config.toml
num_hidden_layers = 11
hidden_size = 384
num_attention_heads = 2
num_key_value_heads = 2
head_dim = 128
intermediate_size = 1536
vocab_size = 2048
hidden_act = "geglu"
norm = "rmsnorm"
norm_place = "pre"
norm_eps = 1e-06
positions = "rope"
rope_theta = 500000.0
rope_fraction = 0.5
qk_norm = false
attn_scale = 0.0884
bias = "none"
tie_word_embeddings = false
parallel_block = false
init = "trunc"
init_std_qkv = 0.0201
init_std_o = 0.0
init_std_up = 0.0201
init_std_down = 0.0
optimizer = "muon_variant"
learning_rate = 0.0115
lr_mult_qkv = 0.7
lr_mult_o = 3.0
beta1 = 0.9
lr_head = 0.00551
max_grad_norm = 0.5
warmup_steps = 200
schedule = "wsd"
decay_fraction = 1.0
decay_shape = "linear"
final_lr_fraction = 0.02
batch_tokens = 65536
max_seq_len = 512
doc_mask = true
train_tokens = 848200000
max_steps = 12943
dataset = "wikipedia_en"
MLP neurons of a small language model. Each row is named by its layer, matrix (gate and up: input weights) and neuron, and shows model dimensions 64-159. Each number is 500 + 40 x the weight over its row's rms, rounded and kept within 0 to 999. Numbers have three digits each. A neuron's up and down rows have the sign that makes its largest values positive.
After each neuron's rows, "fires in" lists the words (lower case) most often at its 100 highest values on Wikipedia text that the model never trained on; "fires on" lists the tokens most often at its 100 highest values on Wikipedia text that the model never trained on.

L7.gate1388:495505524521418523431488524472518438409494541501484517466542455446521520459494548506508535528499452516531557475429473519469485523492458522506514523478476505496541444518523474443477536538557508498444550475518514529546529533509527518556429461551499443455503466492497464542498485473485512453
L7.up1388:448456503478494471479483457545515541496509503494469493513459507474485509456495530503565536561504505556560527494494493560504434545467469548559514470534434504532549480485547565478539499483566532438456519520509471501539487487458531463498545515493477503490512545548530447481402494504478475462
fires in: "of", "the", "among", "these"
fires on: " of", " the", "ong", "ist", " these"

L7.gate1202:533429479437501570558459390483549410475434478537479500505474506481487503569463560533467491502559470536527532523594557440478464434526482540552530536533534497499441539508584584484502499564503422512456502407538513467508425522442531519437554507560512451489437491579475501477453521580440517428
L7.up1202:587505535559473436530502520512539514530465562517556501466546488429524454512443556508533486456436496487484501560539482497467456558545447532549464441556490498439495521489516535541514503514587486470510567533463458513510528444470500504461508501495439526535501482446426533496527470505531495473
fires in: "he", "has", "had", "have"
fires on: " he", " has", " had", " have", "ly"

L7.gate57:472510471469540470508463544496591411555494461540548482538512468533530464436542552520593570473575519519482495427435511475464490483481432502499542450546557535445444545546534478539426541561514434507458501447515482492587521498497510546509572513462472442498482504570525521525552472514541423490
L7.up57:560474492528477505512549568467519469535409478492491500556599490454458500481506515497487521530545516532515538461461528478506504459493480583518474551482521467466523474493504540562496560531465396514494441473493503530505536482520459575488475615526529478486436522479541505535545492517467519498
fires in: "on", "once", "baghdad"
fires on: " on", " On", "or"

L7.gate607:425515487524546489538461511402515469454454542517506466412477515445499478452464369543429492502460529474517514462499543493473499489478502508571476513508473546434474525608597532511459550475414488540480497540472434465516469564489509522539495540479481516561371493528535538438448549537507539485
L7.up607:503531522504493510484502538499458511553448507475540514523490466528512500480450502494543509497520478546498487559508525536511535590523534545584407506503515431498487410532462523532500532582528497524481585483417449465506523495581482469471498500444517508507435537586400557485488461501512468533
fires in: "of", "were", "the", "are", "among"
fires on: " of", " were", " the", " are", "ong"

L7.gate152:518466450470562488496404460515452497493450542515521495549468505534461513543529471531535462490432474527482523478483490581508469565444527476583514534458491530509472457543592572533531528532540518555466535399463425492503489561507433494495551533526537524528406545522522455504487494467436501393
L7.up152:533487521516548486479480545451449487482481472430555534555503490509507481515436475437549484523525474547518504480483475508516545493487462516493501521503499472517511516519533509523512498511489511581533559469507433512588539441466475472538545519498503560398487523435506451557457568495473522477
fires in: "the", "s", "his", "of"
fires on: " the", " his", "'s", " of"

L7.gate1359:497526587431511505482538389501462477439542469534520462571504519486564523555438454526500465479473526549539446490412561520472482448506437502455512544503503552497506488487498479500462510486474518534525534516513487478456438382507512544490543497438532478501571482510553513520586506428489517489
L7.up1359:537461454529535426503451477460555454483476419563517539458504447498595482539512421513501451518512526444534502467560529468498546496485489459446497510533514482504544469528476499500510460452531485435505456448487540579472512518544543544524468481473464590461428530472539512523504605519430470469
fires in: "to", "set"
fires on: " to", " set"

L5.gate652:475457498525534512468462471412483483524440481496496485504534560487529506482500535523494531538588517552515522532483524521486553459485436471516528521517557396474547474493473482516609482505559497533437537450463505525474440535494512477455452468484490497471555485517476432515485509466400482460
L5.up652:447518488488496545468427561414493523464527515514512480472575404551533424414459405510478506527464506463511479510557515610447513553597513467526525565523471545414516471489465472523481529510515472455533545496486506446505541458513616494548577538512475486462464521443493502455464478483491532514
fires in: "at", "from", "of", "towards", "on"
fires on: " at", " from", "s", " of", " on"

L7.gate569:530509579486472476547467531560516509500471463494539524511497473516509501532484568576504477457527476570439511490505464519513538452494458593451500454525567449435501507467481489487521520504495545553477546476518481445529450578518508599570491536545483548490535478455449451459525482533511487470
L7.up569:543500506462485534498466532476481481471536509527483539475508550467485511512486392521547447560445448567482486562533528625493539505485537452423553562438470505487468472559492527583466483442500446539548486498489556498400478458578490502531558424477532543531432534513492501613567522473475517475
fires in: "s"
fires on: "'s", "s"

L5.gate859:437521553463486482492526459563436496446592491497528615462507526499550532522510467454555453489503586477454540487521473497554469519440472496523516510470429500469468496492449398473520469432567514469501482426475557466589499542506535483512537464492482546539484519528565526531530449540483490522
L5.up859:517486566508467483496446445431518537430496456512518526483453424549469394457484458442481514532489488460495457552518553505490536481539521508411483441487544543490492434419478456559432444488458399493535507479486500514533463558526445542457546521501508569552519501482461553475485486486501522466
fires in: "sent", "of", "to", "appointed", "designated", "as"
fires on: "ent", " of", " to", "ted", "ated", " as"

L7.gate241:567527576532545548467561455501467465616495484494504522493528546444556462470448514499527553445539491499427459563515448505452514515509534564496482518553465514581436498502544510489538501472520509648448506449419486505514546642464443536518482531477546509552550511501516519531562475482484521453
L7.up241:556532534475474519491528434546452466517491524530512453505557561447541535460514518550489489503598535508530526553547528477464566548543480493432517568505518449523552538486581523514516538516605496527506548497537405524468524560546538589505441529453543420584500538505483465486525446542547508514
fires in: "in", "of"
fires on: " in", " of", " south"

L7.gate614:540461487440480519509452428487520465507544541523431550487499546521481464517564502474490495483574456528504486566464592497477505525545478491480508506527500466551471536462561430490550524501567549575488537441493547447539502534540473519475514552477500466530504520525499460536515454546516498495
L7.up614:525497436530567476566488447490474488469510416478473490509490481562577449508536551497469541505585496476541486487523562522451496623508498456519506507446521507499478447511429485491457524471504495491462522417539381542475518520478479522484518553523504468477523477492530494466551482551554463487
fires in: "to", "chicago", "too"
fires on: " to", "ag"

L3.gate123:547558431466511518441477486536509477446549537479510521477499447428521543502534530477467599511528504524558539557504518525533521467501480511514480528481472491495521524473564556485456604426544519486478483562497439503518443533487545527565469554482479484537532569506563551508548491480518510445
L3.up123:519535438507542492540576451488508521525469465572535511443535483481449464542443510528487501489552442464503561523544496457505540498537572530453477507476523449439454489460504525577439546499412544394507535489514491446517486543472507476376528528505441507479496531566498518552525528416493459481
fires in: "mf", "fw", "us", "lighters", "college", "gk"
fires on: "F", "W", " US", "ge", "oh", "il"

L7.gate1059:506441439482545446507449511476479512571450518579525550511405446494459489515558494484554526556525520519525458498512520470515558506495487524480531445454540498491529527456479489544496532497466450543545474493468466505545471476486435543412466570505520453500529501508490556497435479485496480444
L7.up1059:537542506526584512488484498532566522437490525516475530495465473504478515483488527512503430476521537529500517527517505484505576519518460621521491539481556471487508515464492490466495504525493491533413446468500471472544471465460505520493487510508495454535523442488460526468524462469480420483
fires in: "at", "once"
fires on: " at", " on", " rep", "ct"

L5.gate943:495470476443485520473486525541552500534523600512562455553506464544524503481489439511464521542498467547494545507535502459495579534501472493402556473533522583448462525530500485474512497503389503535478546570528460484477505426526514479448473545462513493509500485473487530542520518448427465420
L5.up943:559537486518536467527495447524493491447483542504498498491477530538526519545472443530417503485532518401511483487502459551501555500465482475477525496560437448486503507555455537510518514503505523443471457443557466469548439500545487534556541543534590437461513542516489576544517524496457517475
fires in: "such", "well", "known", "same", "to"
fires on: " such", " well", " known", " same", " to"

L7.gate580:472474527494549393510473465534453418536454480426563471475524475580527475480493563474514471454460441515494532450500588562549428518463474495425534497517482457483460478488477497517448567573436477601538518464454474506524532546517531510477508504524540511484470511484470423537488476475488503501
L7.up580:508498396466562597539516510536467511521470441524475528580491502542465459522530463497510480498459482532510455523564576494548467459486491467492476487531470484463455564501510451531543475467477535558387514572516447493475491493517517516529519471448528455497545532489471479551533518549474500481
fires in: "was", "had", "of", "under", "newly", "with"
fires on: " was", " had", " under", " of", "ly", " were"

L5.gate461:526438463477520497533527429495475421522516565439532460496563486489483522434457492557543489491515470484469475503574471483506499520562571497515430475520563518473458505484487593522519534480580499463410520527434415538481496509456475505412518511497446490542465513517497550498514488518462499452
L5.up461:493490420516461485541487473431546456423551612469516451506540567553462524413445484571477518433498493508493500460528458485466485465548478489443539429533555552521487553494480558574498516496528479502502499434570531500519459529472505535518491508538424458486525473497548436492474532540447558496
fires in: "were", "had", "is", "has", "have", "was"
fires on: " is", " were", " had", " has", " have", "es"

L5.gate625:463519486535500521572526401508563482550514445473424501531528557462553430496473452552426519516478421553498467401417521481503486482499447503517523508528531479432494517428524461524497530480466522522509520534509460505461495550452489493519493576543554516503596427436491395523491540456449480526
L5.up625:596433447427534437502530532436539529465516539471554525495490521574470474470498523515390484546579431549567549563498427547517458549576481602479510515563469472539495470534440503520471526490510470431508525465499561529534522542553499477490479544497460393513500545448546484522508488478498485510
fires in: "to", "towards", "from"
fires on: " to", " from"

L7.gate1267:447503469491513517603373492495387492498465451486498535475512486500435509479502568572553557487530524449492537520475454496512511498564482493535454503520508461448509494460519488499491535579487532428458470480498492527576483482501510491453462508572440472357513493502492399544506509469423468484
L7.up1267:515457480542540512555443422474522495515574527478478456546503545537463516590549535506548573544489555496604483502540479522482487476402495575465498536467516531545526481469509502455478478556477514404540522454411507453471530503577555419468390549455592486474499472483430431520486509539457503412
fires in: "to", "the", "of", "by", "following"
fires on: " to", " the", " of", "ing", " by"

L5.gate1469:511495503561573530562474492495491497447540532548461474424454487488599524488529459439528480533509456500544492479461579463481529493466541525536459525463497519510465458457452457550510544475469638455493518463427489554444468503512463478456518488475484509474495462537488501447500495482541447498
L5.up1469:448495490496524499498568461542468536505482555498479470403525489533468527392491497548537509506474409505515531480541514509560527527468530516532421467431510475526578458520426518483547507493513481461465554567414537500530516509533456446439453435498472514490497524495467526504505571520477510369
fires in: "of"
fires on: " of", "el"

L7.gate542:540497545593561476492540443495565454540517451525502535481520418490553455471532526509519523464508509491433482520510576512509511486551439560506540519495436509466482452508506486527548529535511522545505452485494502476535545538531458541475541577484498478467438512530482469462482545511533514505
L7.up542:523529526496485524509467489486469507519497451565560487439584570493509492400519521518506610516500461473552623541539508539509459490528444542455535488487512524442544463573463448481539551503506502475501516497430472514540544557483467514524464492507478511461489423561516556509445499467477514421
fires in: "of", "the", "among", "another"
fires on: " of", " the", "ong", "b", "other"

L5.gate959:554480563503469570517494558580465479499450535499477486491528456594517565561516449502476540439533548490499527563494521512516484511544481602511548553449457535450497500516514462429413436528504424562479525485469563452498512511499514530466529519483447503484557541481560372611503518545426515486
L5.up959:488498474501526556461516507473454536458469507498499525565541508483573511543500553483466506529523517497500523532521490509474442449488558576523537484547541478524524487461534432493444440506480470460433549455531496475537522453466533479435476520475535512500508472437561430543536522534506523395
fires in: "the", "a"
fires on: " the", " a"

L3.gate330:460474534473532463496466449520531496526513529484547483507500496573591475525440482498551522488451495523523462424519511472496528513497503481557498492484538488478468440430644496525493554519535584473430437528513542466481538588536455527503592547481457488511554500456493574536541513547481508487
L3.up330:517422544540493506525539445548517582574419506480531539492482543496527504413498495538561440542483520501557468485480555521513527463504544529479493511553498518475541502494499503446460455524530522474513563442492543476405442523553530538452601508506508488523541490457536506529446471489522496506
fires in: "of", "serve"
fires on: " of", "ent", "e"

L7.gate551:436458475549518494511453473454489483497409473578402490417524520535481486492492488547459458456535464569461498546519546532518492438522519578474542494497557462520501462496458517571489528534563474537431497522534541543518529521460501521585526511519567508534425534517556528536558532481548541524
L7.up551:457513443539522558564512420477529495559505460541504540516442499552504473477453506549578487510517512600547494472442419475521486405533457497496491471562514513546451551501501523481589490542448451493465548528511552546536509512454531494498444549443510470461549498562503440385528462549427498480
fires in: "had", "has", "have", "was"
fires on: " had", " has", " have", " was"